Weights of a small GPT-style language model, trained from scratch on English Wikipedia: 556M tokens, 8487 steps.
MLP neurons of a small language model. Each row is named by its layer, matrix (up: input weights; down: output weights) and neuron, and shows model dimensions 64-127. Each number is 128 + 32 x the weight over its row's rms, rounded and kept within 0 to 255.
After each neuron's rows, "fires in" lists the words (lower case) most often at its 100 highest values on Wikipedia text that the model never trained on. A number after a token or word is its count.

L3.up264 [181  60 142  93 106 167  97 116 131 129 151 125 166 118 165  53  90  64  97 140  81  65 150 133 141 166 159 149 113  86 150  62 136 150 162 160  92 202 109 138 122  65  98 108 173 130 118 128 150 160 136 127 120 123  92 101 180 182 170 107  89 131 108 176]
L3.down264 [127 151 169 140 135 124 124 131 182  99 135 119 133 180 152 159 135 103  65 181  98  97 159 123 192  83 190 135 177  97 128 128 120 188  97 193 133 108  69 157 119 101 145  99 108  82 101 130  95 106 129 158 117 134 158 119 128 169 126  96  76 136  99  86]
fires in: "to" 36, "be" 23, "and" 6, "into" 4, "as" 4, "being" 4

L3.up187 [132 131 105 122 121 131 107 169 151 189 129 137 120 144 131 151  82 100 121 122  93 154 112 148  86 104 128 129 165  99 101 111 109  64 132 150 126  81 195  48  87 114 141 196 139 145 166 152 115 108 179 141 137 157 143  92 165 116 147 109  80 155 172  91]
L3.down187 [168 157 145 134 166  85 128 140 155 160 101  75 112 134 102 122 135  91 126 140 168 134 187 217 117 135 121 122 163  79 115 127 135  96 117 128  76 101 143 116  99 102 104 155 118 102 143 118 145  97 146 169 137  99 125  69 136 180 156 100 110 129 128 143]
fires in: "of" 44, "on" 5, "that" 4, "after" 4

L3.up107 [158 111 135 150 170 108 129 165 154 168  80  84 118 134 163  99 133 115  87 138 150  82 112 187 122 183  86 117 132 119 116  76 125 157 113 154  79 232 180 111 106 204  84 102 124 138 124  92 110 142 115 157 126 121 163  84 121 152 132 116 123 134 125 193]
L3.down107 [111 122 148  89 119 155 106 124 141 113 118 100  72 147 139 157  75 178 104 152 124 138  79 196 146 179 109 151 126 145 132 166 113 156  72 117 132 151  51 132  86 130 135 139 152  68  90 142 103  96 119 136 146 134 124 130 103  69 157 204 177 152 110 176]
fires in: "in" 12, "after" 11, "as" 8, "by" 8, "at" 8, "to" 7

L3.up1501 [103  93 110 129 133  93 159 151 114 153  84  85 174 123 126 133 162 105 112  99  58  91 139 129  98 121 118 171 196 158 147  91 191 151 113 138 176 121  73 102 104  89 139 131 104 180 163 154 103 131 128 161 134 112 177 122 129  86 143  96 145 153 148 160]
L3.down1501 [131  77 165 100 161 144 128 153 151 165  63 149  77 137 112  79 119 160 127 118 170 136 141 166 100 167 180 134 115 119 150 135  90 161 155  85 120 144  79 109 187 132 112 170 120 178 121 100 141  64 128  84 179 161  94 145 166 122  87 109  85  83 148 191]
fires in: "the" 24, "a" 13, "of" 12, "to" 7, "and" 7, "in" 5

L3.up1145 [139  97 195  87  97 147 131  85 108 162 139 104 152 144 162 197 120 176 105 174 139 128  63 103 177  81 116  95 101 147 215  98  96 125 126 151 130 142 122 132  70  93 122 174 157  65 142  54  60 109  91 121 156 140 119 152  55 182 112 169 167  81 112  72]
L3.down1145 [102 182 144 155 144 139 178 107 179  73 164  57 162 151 157 176 154 152 135 121  98 151 144 103 115 122 154 163 116 135 128 144  65 222 170 178 151 179  65  65 134 151 205 118  91  99 101 111 123  62 125 117 169 126 110 197 162 176 151 172 127 103  90  87]
fires in: "to" 55, "of" 32, "in" 4

L3.up2214 [111 164 143 174  83  72 150 135  74  75 103 152 158 110 117 130 154  97  96 164 128 110 156 151 122 141 130 144 167 106 136  66 110 139  96 153  67 170  66  72 112 171 184 152 114 111 130 152 128  82  94 104 151  97 224  31 130  98 130 131 173 135 117 192]
L3.down2214 [109 133  74  83 138  93 166 167  99  68 116 118 165 121 102 113  72  91 130 125  82 110 160 101 156  98 159 191 167 154 144 171 156 134 119 153  49 127 155 138 109  97 168 139 112 160 140 139 108  13 115 131 141 140 197  92 108 122 112 141 163  74 114 197]
fires in: "to" 18, "the" 14, "for" 9, "at" 5, "defeated" 4

L3.up911 [109 181 119 133 120 116  99 118  74 159 159 122 142  79 117 151 131 121 169 131 103 135 117  77  91  93 102 154 158 178 132 159 149 163 117  95 237  82  92  79  97 103 158 116 128  94 137  71 111 159 130 161  90 116 138 174 121 135 117  68 157 179 157 142]
L3.down911 [198  80 197  91 128 100 137  97  97 108  95 111 104  94  71 148 147 145 139  64 159 128 144 120 136 205 121  48 116 138 134 182 133 162 160 162  94 110 117 159  64 115 122 143 166 177 129  94 130 113  46  89 168 124 146 116 102 119 149 119  72 133 100  94]
fires in: "of" 40, "s" 14, "a" 9

L3.up159 [ 81 147  58 152 167 153 109 108 210 107 126 146 149 109 113  82 131  97 127 121  98 104 196  94 141 109 128 132 184  84 100 104 105 150 119  89 146 117 141 133 137  95  80 174 148 169 142 108 115 178 126 123 108 127 125 142 163 132  96 129 130 111 102 124]
L3.down159 [137 123 116  63 130 177 132 105 150  87 122 111 133  78 178 155 150 155 172 192 110 112 112 118 147 185 153 113 116  97 122 114  87 161 170 135 129 198  84 107 103 133 159  82 110 118 108 145 149 168 114 193 104 134 170 115 142 131  66 140 127  69 109  87]
fires in: "as" 24, "to" 18, "with" 9, "for" 9, "of" 7, "in" 7

L3.up244 [137 156 104  78 167 145 136 193 126 132  82 145 172 171 117 134 143 144 132  52 101 129  83 103 151 168 110 138 125  86 129 162 137 134 148  95  84 130 122 121 154  66  99  92 173 106 150  79 149 142  42 155 105 146 135 144 178 180 123 148  18 142 132 145]
L3.down244 [ 98 132 135 159  94 177 182 170  76 170 137 144  82 116  81 129 167 123 121 144 148  67 137 192 155  93 187  83 128 136 162 168 152  97 122 142 163 111  81 143 121  80  89 145 167 150  99 140 168 159  68 177 117 102 129 102 138 145 109 108 132  98 168 100]
fires in: "to" 32, "for" 16, "as" 10, "be" 7, "a" 4

L7.up1721 [120 110  84  72  74 124 132  72 130 118  79  75 124 167 121 119 129 138  90 124 150 124 164 161  96 101 100 154 151 164 120 155  87 155 143 193 161 107  81  47 117 160 122 104 122 160 165  66 162 155 147 132 180 141 148  60 123  96 121  96  89  85 107 102]
L7.down1721 [100  96 139  97 148 112 112 133 145 108 151 145 119 123 121 112 187 165 158 161 176 126 105  75 178 137 164 155 186 176 170 118 120  49  95 132 114  95  79 124 149 144 142 122 135 170 129  84 134 122  74 166  73 100  93 157 143 104  79 165 152 105 130 169]
fires in: "s" 10, "in" 10, "to" 9, "is" 9, "i" 7, "and" 6

L3.up1855 [177  91 140 153  79  84 127 194 142 140 132 122 155 130 105 111  94 126 170 140 115  98 159 119  90 134  90  78 162 122 163 135 118 113 212 185  76 138 190 154 103 133 115 139 160  81 121 138 130 124 129 146 114 121 119 109 202 146 140 172 129 151 168 139]
L3.down1855 [143 115 128 103  59 141 128 119 104  90 124 127 108 156 123 107  42 140 112 167  54 148 126 170 130 179  82 119 152 114 121 201 156 145 103 141 145 120  99 127 118 101  96 119 161 142 170 168 129 161  94 151 128  88 164 140  98  86  88 113 156 186 124 108]
fires in: "and" 24, "as" 22, "by" 8, "or" 5, "without" 4, "sugar" 4

L7.up623 [168 134 146 129 146 187 110 137 124 103 144 131 110 200 152 154 156 126 154 156 133  86 148 101 119 111 115 124 138 149 117 173 128 175 143 161 126 135  68 177 197 104  97 116 138 147 151 133 117 119 152  95  95 169 161  76 149  64 113 128 121 105 137  96]
L7.down623 [203 197 127  70  85 121 131 122 147  70  87 186 179  78 115 113 129 147 116 147 122 100  98 112 166 104 163 172  71  99 112 147  77 136 119 111 133 121 137 127 159  98 150 114 149 122 170  92 114 145 136 101 163 108  66  95 149  90  66 121 148 134 168 159]
fires in: "a" 21, "is" 13, "are" 9, "was" 7, "as" 6, "became" 5

L7.up2095 [107 171  77 152 103 120 117  91  97 118  76 162 117 147  85 192 107 144 175 166 164 140  76 124 146 116 102 189  86 134 136 117 167 135 157 115 125 142 167 159  96 105 125 144 125 135 101 165 128 152 158 207 152 114 144 144 114 117 152 145 174 161  67 122]
L7.down2095 [155 133 108  66 188 152 144 101 163 142 145 148 194 108  87 141 140 109 154  65 167 140 113 129 152 130  53  83 135 100 170 112 119 142 154 131 117 164 111 145  90 112 197  90  99 173 105 152 106 113 154 110  91  88 131 142 181 188 108 106  91 117 154 137]
fires in: "a" 75

L3.up647 [105 153 127 130 116 195 146 108 138 139 150 149 144 137 133 184 123 118 131 118 178 167 202 126 138  92  87  97  71  74 137 134 124  94 153  96 128 203 135 146 142 122 171 146 119 157 126 198 102  81  94 180  74 110 126 167  81 138 108 163 137  91 176 153]
L3.down647 [110 216 157 122 113 166 137  83 121 157 157  99 186 125 125  84 138  94 100  95 191 104 143 115 128  84 107 193 129  65 133 121 141 177 186  99 120 126 150 137 120 127 162 142 157  77 112 156  95 108 131 140 112 170 184 172 137 152 140 138  67 115 194 124]
fires in: "to" 18, "with" 12, "toured" 6, "meeting" 5, "asks" 5, "meetings" 4

L3.up1857 [109 104 163 167 157 207 172 123 141 114 153 113 167 142 126 109 138 101 123 150 130 106 173 182 142 100 131  87 104 100 151 103 106  96 152 144 116 155 110  81 149 121 155 125 178 152 110 165 122  82 104 147 136 192 144  83  93 139 100 168 151  71 131 128]
L3.down1857 [201 125 145 144 147 153 121  67 135 118 139 130  92 108 191 129 125 149 145 181 107 157 103 123 131 116 110 102 140  99  93 144 112 166  91  62 153 152 116  68 146 145 155 116 103 175  85  97 167 163 103  42 129 166 114  92 121 161 152  86 150  67 132  88]
fires in: "from" 50, "to" 30, "february" 5

L3.up637 [ 79 139 214 102 147 162 171 128  64 126 135  94 127 210 101 111 131  80  95 108 182 133 122 155 106  88 136 117 147  98 112  43 100 117  91 141 142  98 158 108 121  84 126 131 147 138 131 151 176 101 142 142  90  89 167  63 136 128 172 129 119  98 130 117]
L3.down637 [ 58 193 148 149 147 198 110 138 132 163 142 134 101 131 119  79 175 120  85 113 172  65  57 117 102 133 157 122 176 123 162 160 133 108 128 106  82  87 127 144 124 139 116  63 114 107  61 150 162 165  96 168 134 154 184 117 159 114 150  75 156 131 125 130]
fires in: "during" 17, "after" 15, "following" 12, "in" 9, "of" 8, "at" 5

L3.up1166 [ 72 132 128  79 127 119  80 167 145 119 166  81  88  86 116 161 130 109 191 174  96 136 141 133 146 130 102 178 154 169 128 135 129 137 135  42 129 191 136 231 131 187 207 112 163 109  74  77 128 100 101 111 125  85 118 122  76 118  81 127 116 107 197 123]
L3.down1166 [166 103 165 125 150  92  55 105  99  80 108 102  62 144 168 133 133 178  75 145  98  97 124 173 158 100 144 130 121 108 121  88 118 171 104 148 139 127 127 142 146 152 122  96 116 104  99 132 159  93 155 119 102 181 145 138 109 149 160 139  76 124 136  50]
fires in: "in" 56, "from" 42

L3.up968 [165 117 156 153 103 136  74 160 146 133 140 163 139 159 129 102 111 129 135  82 151 172  74 105  84  47 100 133 133 144 147 103  48 135 117 145 165 169 128 105 103  65 129 157 151 121 137 181 128 126  85 172 132  77 104 152 113 110 141 128 128 104 139  86]
L3.down968 [136  93 164 134  94  71 126  89 145 160 153 115 190  96 131 126 158 103 130  96 139 133 139 162 122 131  95 162 142 122 101 215 178 121  86 136  93 140 124 123 174 142  97 114 138 132  81 115  95 102 145 156 140  84 175 113 212 157 162  96 143 134 151 123]
fires in: "of" 55, "with" 6, "family" 4

L3.up756 [140 151 117 131  90 166 135 114 119 118  44 197 114 188 152 149 110 114 144 104 152 114 115  79  88 103 103 153  72 112 146 111 142 120 146 136 139 115 138 178  84 161 131 158 115 103 193 123 188 127 144 132 123 134 143  47 115 173 148 125 135 124  88 137]
L3.down756 [167  68 210 112  63 145 209 133 107 141 161 144 110 150  79 103 146 152 160 140 102  92 107 118 136 191 117 157 165  68 157 144  91 123  61  86 122 122 157  97 125 142 128 162 119  68 122 128 100  87  89 136 205  98 132 115 178 109 163 103 151 177  58 100]
fires in: "and" 27, "of" 18, "to" 8, "in" 7, "with" 4

L3.up966 [184 105  98 129 113 128 123 163  95  86 130 207 189 120 105 179 193 150 127  83  74 131 115 118 116  78  59 149 131 103 142 122 147 159 147  73 145 120  64 124 119 109 113 155 125 126 148 133 126 118 141 155 123 143 149 167 115 116 111 104 146  45 149 128]
L3.down966 [105 169 169 107 102 154 142 140 100  78 169 133 123 127 121 168 146 159 151 190 203  85 140 121 136 132 130 140 138 147 156 139 129 172 148 128 146 112 146 121  87 109 147 139 106  98 107 162  89 109 129  96  72 126 145 100 115 148  69 172 132 136 120 168]
fires in: "in" 33, "as" 20, "to" 13, "at" 12, "on" 6

L3.up693 [126 154 154 138 132 170 151 147 117 127 128 162 180 119 148 101 109 115 142 168 133 123 121 103 106 165 137  51 130 179 128 130  35 148 172  94 143  63 124  82 119 151  84 195  84 135 173 129 117  89 160 176 129 129  69  91 116 117 142 189 127  99 129 165]
L3.down693 [111 111  66 163 129 189 159 135  90 155 113 135 102  82  71 117 139  98 110  83 174  87 132 117 120 117 142 131 162 136 156 169 102 120 108 152 134 109 124 120 166  82 195 140  92 154 131 104 108 115 139 166 164  79 134 127  61 160 110 164 165 124 111 101]
fires in: "of" 29, "with" 24

L3.up1249 [156 122 216  92 194 185 113 123 150 143 163 104 164 131 132 143 131  47 131  96 108  96  96 148 100 170 198 173  98 126 147  80  90 156 183 135 125 153 186 203 118 133 119  93 125 110  92  86 124 120 164 133 116 139 159 133 142 155 117 175 159 121 125 105]
L3.down1249 [123 130 184 142 138 156 116 127 119 104 141 141 173 111  99 153 168 144 137 142 136 151 168 103  79 176 140 152 104 142 124 128 190 151 112  79 155  99 126 103 116 123 161 126 164  44 113 167 144 115 125 126 132 107  96 121 113 108 118 119 125 108 121 101]
fires in: "to" 24, "as" 16, "while" 5, "will" 5, "at" 5

L7.up1822 [129  91  94 136  84  51 116 124 134 118 115 137 185 125 126 158 180 113 158 160 175 129  88 107 111 156  75 184  97 113 101 129 136 124 138  91 140 130 149 172 100 172  79 165 102 106 118 121 177 142 125 126 141 170 104  95 144 107 105  95 149 155  85  89]
L7.down1822 [203  73 130 124 107 151 128 168  94  79  93 125 118 137 148  78 173 133 140 148  99  91 123 156 108 116 127  82 112  82 125  80 171  51 124 181 101  94  60 130 102  70 122 133 110 107 101 103 169 148 143  98 175 135 100 134  89 131 196 113 178 138 153 147]
fires in: "a" 58, "in" 7

L3.up2038 [ 74 136 145 108  95  91 128 117 187  73 156 157 134 107 157 177 195 135  86 100 146 128 116 157 148 113  91  98 164  28 134 151 153  76 131 160 117 185 158 164 131 149 145 144 122 128 118 113 130 119 164 127 134 135 103 140 146  88 121 149  95 151 126 109]
L3.down2038 [121 177 134  98 120  68 142 136 139  70 137  86  82 122 180 134 161 159 149 124 166 150 120 111 161 112 151  85  89 171  89  50 217 118  98 168 135 244  95 154 109 160  96  94 142  78 154  93 175 125 116  77 138 126 117 186 116 114 150 171  51 102 119  74]
fires in: "in" 68, "into" 15

L3.up1185 [119 146 148  87  85  50 152 169 138 143  93 106 119 189 160 109  79 160 120 185 134 148 143 114 141 166 137 125 145 103 129 163 149 160  79 142 120 134  33 121 151 104 110 120  83 137  88 138 131 114 132  61  73 103  50 120 147 127 185 150 110 105 116 102]
L3.down1185 [114 141 156 129 129 142 134  88  85 101 100 123 102 108  97 150 166  64 163 163 139  93 133  98 147 140 193 131  69 134 174 190 136 129 153 211 123 139  84 132 112 113 124 122 158  94 156 132 141  96  97 147 177 137 175 134  74 155 140 152 136 141  61 179]
fires in: "of" 36, "as" 26, "have" 10, "to" 4

L3.up105 [196 101 136 202  52  93 112 118  98 163  76  70 102 123 117  94 189 154 127  82 161  56 148 150 112 139 106  84 137  89 166 180 199  77 120 132 158 147  93 130 126 167 105 131  85  84 147 135 137 122 134 141 114 133 164 114 151 183 159 166 138 115 143  84]
L3.down105 [109 141  74 116 161 119 103 141  93 121 120 152 113 138 126 122 157 146 196 124 129 203 103 141 169  93 151 107 128 105 142 160 157 135  78 143  78 131 177 154 110 166  66  95 173 148 125 118  91 151 130 155 116 173  94 126 160 114 125 101 150  97 141 137]
fires in: "and" 30, "for" 22

L3.up1332 [121 116 216 121  99  88 115 196 150 127 140  75 103 185  97 129 156 135 133 143  87 129  90 104 154 112 165 112  67 104 165  93 107 212 131 106 172 173 102 151 129 149 148 157  90 153  94  68 102 108 124 183 120 116 105 176  81  79 131 191 148 127 157  96]
L3.down1332 [142 138 137  87 186 115 117 120 115 139 135  70 132 180 190 147 142 142 126 144 155 119 110 114 172 162 144 125  96 148 110  67  69 207 150 121 116 123  91 122 165 184 149 159 148  64 153 101 102 113 196  92 204  95  93 186 114  97 113 199 146 170 107 112]
fires in: "to" 73, "we" 5

L3.up380 [131 153 111 189 156 128 115  97 135 148 124 162 215  93 188 127 112 152 169 100 152 108 152  89 111 147 124 113 129 131 102 111  94 108 141  90 168 134 184 102 187 179 152 173 104 104 144 154 130 150  85 130 114 153 110 110 115 127 172 179 108 128 155 141]
L3.down380 [122 106 151 125 119 138 143 115 123 184 112  35  62 117 103 117 165 119 100 104 158 132 129  74  97  66 108 176 107 127 141 189 149 100 129  99 167 110  86  85 104  92 104 163 117 182 123 158 129 159 142 222 181 114 127 161 107 153 146  85 131 110 139 123]
fires in: "of" 67, "over" 4

L3.up1982 [125  85 126 117 146 110 140 162 112 124 107  86 129  96  85  87 111 133  99 124 143  94 156 111  81 122 101  75 130 103  76 139 141 151 128 161 164 141  79  95  97  83 149 149  90 150 178 191  92 103 100  57  72 146 116 126 120 123 147 156 129 174 140 148]
L3.down1982 [ 86 186 123 133 159 116 104 142 122 129 116  80  66 118 126  75 148  84 158 128 138 172 112 126  80 141 149  61  92  84  82 119 124 119 126 100 174  88 131 137 122 126 189 113 118 167  66 133 121  80  92 114 113 165 152 128  98 114  81 107 107 101 152 148]
fires in: "of" 57, "for" 11, "to" 10, "and" 6

L3.up626 [141  69 108 118  58  78 116 109 124  55 155  73 125  87 137 168  99 163 148 159 146  97 139  92  94 126  97 116 113 110 135 209 143 145 103 127  56 185  52  85  85 161 125  77 174 191 161 167 146 131 108 151 135 137 155 114 199 128 100 142 127  40 123 127]
L3.down626 [106 124 111 131  85 137 161 124 165 104 129 100 124 111 104 132  97 164 130 135 178  89 124 107 116  90 111 132 142 117 194 133 165 143 160 146 142  94 136 168 114  76 138  96 112 104  94 126 182 127 140 126 156 171 106 151 128  89  91 111 123  95 146  80]
fires in: "was" 24, "being" 8, "former" 8, "to" 8, "for" 5, "served" 5

L3.up1981 [150 105 131 101 181 147 164 112 141 153 129 131 121 123 151  81 147 123 119 146 113 168 187  77 121 132 122 205 171 130 143 180 143 161 118 134  92 120  75  69 134  91 101  97 110  92 128 180 141 172 107 178  90 155 154 140 147 124 121 141 165  77 133 102]
L3.down1981 [147 129 145 191 130 128 116 129 135  96  91 129 114 150 118  82 138 136  83 155 106 117 119 160 144 143 156 120 130 138 114 186 115  48 154 160 101 117 148 177 107 163  97 127  98 141 162 109 127 142  87 159 157 167 127 116  94 145 140 154  73 140 129 120]
fires in: "of" 17, "in" 11, "for" 10, "by" 6, "to" 5, "that" 5

L3.up2225 [173  97 101 137 137  97 143  65 113 207  56 157 139 137 178  78 108  79 164 142 129 128  88 144 118 143 156  85 116 153 106 134 160  83 105 114 148 129 102 138  86 177 154 180  96 149 118 116 124 142 192 155 159 128 117 106 111 112 145 128  71  87 146  54]
L3.down2225 [129 163 138  99 102  87  96 193 140  96 139 145 139 118 165 152 119 106 142 115 127 145 155 149 124 133 112  78  73 160  97 137 140 126 141 103 114  50 140 188 139  86 159 114 124 136 117 196 101 104 140 129 132 171 120 110 115 130 109 144 119 124 161 210]
fires in: "for" 23, "with" 21, "a" 16, "as" 11, "an" 5

L3.up188 [ 99 148 144 106  73  90 146 100 174 144 160 131 154 122  26 149 123 116 176  89 103 135 106 165 175 133  62 131 130 106  92 120 140  93 118 128 125 170  85 199 130 162 120 152  79 162 121 121 183 136 153 100 118 115 131 133  89 102  99  66 138 154 135 149]
L3.down188 [140  77  90 181  88  94 163 160 128 137 192 134 199  53 103  89 102  95 120  63  82 100 104 167 130 130 101 188 140 124 185  82 147  97 129 102 106  76 104 136 137 165  90 177 144  77  88  99 169 162 128 112 110 142 109 110 167  50  97 137 173 161 115  90]
fires in: "known" 16, "well" 15, "a" 13, "up" 6, "outstanding" 5

L3.up2030 [127 131 144 171 141 174 120 123  96 149 202 120 152 174 166 177 117  56  94  51 119 124 136 113  96 113  80 155 154 116 109 218 119  75 126 146  89 118 121 194 173 126 104 201 157 125 144 141  92 150 136  69 114  73  55 142 140 113 185  69 187 142 128 157]
L3.down2030 [127 117  93 111 120 219 139 137 102 183 113 107 129 150 103 151 168 140 109  86 126 136 151 142 169 120 163  99 130 112 147 169 123  56  87 149  99 173  93 125 129  75 150  99 114  70 180 175 161 184 149 133 159 121 108 161  86 146 183 105 151 159  99 130]
fires in: "with" 20, "on" 10, "out" 7, "off" 6, "in" 6, "up" 5

L3.up893 [110  78 176  98 143 188 180  86 120 158 152 162 169 157 135 120 151 107 105  96 164 152  96 125 173 129 124 125  95 202 171 136 124 134 126 155 142 142 136  92 145 170 125 166  81 134 113 140 135  99 137 145 174  89 114 108  63  99 162 134 129  80  92 120]
L3.down893 [140  95  75 104 158 164 113 122 195 115 145 179 147 211 146 167  97 136 140 138 146 123  96 146 144  98  98 138  89 111 146 105 161 184 165 100 108 104 139 150 154 118 136 162 125 103 120  99 101 119 115 149 167 146 124 136 178 163 174 160  99  58 123 122]
fires in: "of" 21, "to" 14, "also" 6, "helps" 5, "with" 4

L7.up430 [118 116 151 125 137 133  87 156 158 153  62 123 155  67 139 148 150  84 114 143 129 149 109 169 122  92 129 149  71 202 151 151 145 172 101 160  87 181 112 142 143 136 119  98 123 138 149 109 216 145 151 128 103 149 153 149 150 124 111  83 145 123 130  84]
L7.down430 [127 113 111  81 106 126 113 175 114  95 110 165 168  87 169 125 177 184 169 115 130 126 110 156 150 158 109 100  74 129  88 137 130 132 148 164 104 189 165 144  66 143 114  42 130  66  62 135 121 137 160 177 150 161 201 167 113 163 149 142 153 158  80 114]
fires in: "the" 49, "high" 5, "great" 5, "a" 4

L3.up1216 [147 148 120 127 143 143  86 108 139  98 198 127 177 120  91  80  77  81 155 143 138 203 141 114 147  63 147 144 116  88 204 117 152 198 117 172 114 185 122  42  74 172 106 149 132 152  74 142  48 146 187 166 109 195  96 102 152 151  75 158 118 142 113 138]
L3.down1216 [ 81 156 220  83 129 145 139 116 170 150 213 108 169 201 138 150 134 102  85 112  85 167 139 124 122  62 182 135 136  84 110 121 135 184 177  79 137 168 120 112 117 117 143 164 132 115  69  69 113 116 169 124 161 138 141 193 122 178  64 150 101 140 108 138]
fires in: "to" 77, "can" 7, "cannot" 5

L7.up356 [140 159 122  66 116 138 105  97 160  93 169 147 175 180  85 167 147  98 104  99 128  89 142  90  58 136  98 153 160 130 128  86 147 133 113  99  97 136 150 160 124 160 118 104 125 122 102 144 124  94 139 132 155 112 116 127 114  57 119  91  82 150 110 170]
L7.down356 [ 66  98 133  71 136 136  68 118  97 159 154  88 141 147 123 168 150 131 126 181 156  89  86 106 102 119 115  79 117 157 136 117 167  86 107  70 118 181 101 145  91  63 127 113 135  69  60 120 118 111 144 103 126 173 159 106 181 179 163 113 120 118 148 125]
fires in: "in" 88

L7.up247 [171  86 174 154 103 159 142 176  83  92  97 121 127 160 130  72 118  95 150 140 114 150 210 154 107 119  82 122 106  84 126  60 136 153 103 131 126 130  75 127 170 112 113 146 116 142 132 158 130 189 130  92  96 180  94 103 135 109 168 160  88 230 133 120]
L7.down247 [127 163 171 142 137 195 136 112 189 123 139 108 168 137 127  98 124 142 188 155 158 151 128 139 120 149 107 136 129  98 158 132 149 102 106 176 134 188 105 122 120 191 141 118 135 138 126  93  88 100 154  96 128 148 130 119 131  74 139 132 170 164 173 121]
fires in: "was" 29, "were" 17, "be" 5, "is" 5

L7.up1592 [141 121 152 105 126 132  89  79 113 178  59 165 148 136 191 152 111 160  95 116 162 126  85 144 118 117 103 143 113 139 191 119 181  75  94  66 207 133 104  82 122 116 214 123 112 138 100 125 132 187 105  97  98 148 120 147 115 134  99 129 117 148 130 113]
L7.down1592 [126 153 177  84  75 125 157  92 150  89 196 177 122 101 131 146 134 148 151 135 142  75 146 154  98 134 160 129 153 130 154 163 181 142  82  65 134 111  97 110  89 154 118 138 152 177  85 184  63 135 154 119 123  69 147  65 168 156 122 148 183 157 129 104]
fires in: "the" 27, "at" 23, "in" 8, "of" 7, "by" 4

L7.up1340 [ 87 115 124 175  97 145 157 130 105 171 109 130 151 109 137 108 156  96 185 194 135 106  65 108 119 104  96 199 131  74 182 122 112 129 115 116 143 115 129 132 120 169 197  92 147 115 156  97  90 148  94  89 125 144 160 170 120  84  91 118  87 148 133  93]
L7.down1340 [166 223  82 150 144 154 112 139  86 100 167  51 149 145 117  59 115  83 150  74 134 121 179 148 154 114 156 169 135 160 114 148 131 160 125 139 131 172 135 194 155 128 104 119  61 147 113 157 112 109  76 129 180 101  72 155  97 107 116 131 114 120 108 138]
fires in: "such" 19, "and" 17, "well" 11, "or" 6, "to" 4, "for" 4

L3.up1037 [113 113 164  75 109 146 163 113 149 140 123 114 131 126 165 100 139 179  60  89 140 142 168 131 129 119 102 136 115 160 104  47 205 115 137  43 114 127 143  96 132 115 107 122  80  80 106 144  99 116 174 136 156 128 104 145 133 116  86 150  84 109  77 132]
L3.down1037 [160 125 157 143 140 155 109  85 125  82  98 127 145 181 141 171 138 157  74 163 105  94  64 139  76 115  79 138 121  87 110  77 166 134 134 181 127 143  30  88  97 170 178  93 140  81 113  94 143 147  77  58 147  76 169 129 112 126  93 130  32 158 159 109]
fires in: "and" 27, "to" 16, "in" 11, "or" 8, "orphan" 5

L7.up951 [139 117 111 120  54 146 127  83 171  84 127  84 117 120 140 101 135 129 131 115 127 146 172 155 108  92 117 160 137 177 143  89 152 223 108 105 136  66 115  77 114 119 161 124  95 122 131 151 114 110  86 142 146 152 158 125 117 138 124 125 153  71  92 191]
L7.down951 [107 129 144 131 143 144  76 140 140  97  82 132 161 108 110 137 131 142 141  90  98 134 162  88 113 108 115 108 164 106 100 130 104  94 161 105  15 175 111  78 120 101 108 201 156 121 103  88 107  84 118 138 215 134 150 181 150 171 125 155 145 123 169  68]
fires in: "a" 40, "for" 6, "s" 4

L3.up302 [143 110 142 107 171 152 145 147 129 154 184 140 123 116  91 104 134 148 174 135 140 129 129 165 127 135 186 134 161 142  98 116 123 187 152 147 163 100 109 166  71 120 141 119  66 157 108 142 153 160 159 163 161 127  98 122 156 163 132 205 132 140 109 125]
L3.down302 [ 98 100  75  91 137 162 157 172  98 122 182 126 121 119 142 128 163 109 148 102 174 161 171  90 105  93 196 139 160 148 150 134 131 142 163 131  99 146 111 181  79 140 116 128 183 114 156 152 169 159  95 135 125  93 120  88 118 155 133 199 111 140  98 112]
fires in: "of" 38, "from" 15, "for" 11, "with" 8, "in" 4

L3.up1924 [ 72  92 167 146  92 109 111 143 138 120 175 112  93 131  90  64 220 146 140 121  71 142 123  94 159 121 152 162  78  92 128 160  81 152 103 115 103 127 148 165 131  75 166 110 169 130 155 127 169  93  75 141 131 144 143  84  69 202  83 168 177 134  78 149]
L3.down1924 [130 119  93 124 169 131  40 141 111 109  98 144 136 118 128 149 154 115 152  94 102 124 103 143 140  52 154  88 109 114 140  78 163 143 159 122 145 129 149 112  97 168 135 163 175 157 165 115  89  80 163  99 203 101 116 170 149 169  91 131 135 116 111 150]
fires in: "of" 28, "from" 8, "to" 8, "unlike" 4, "than" 4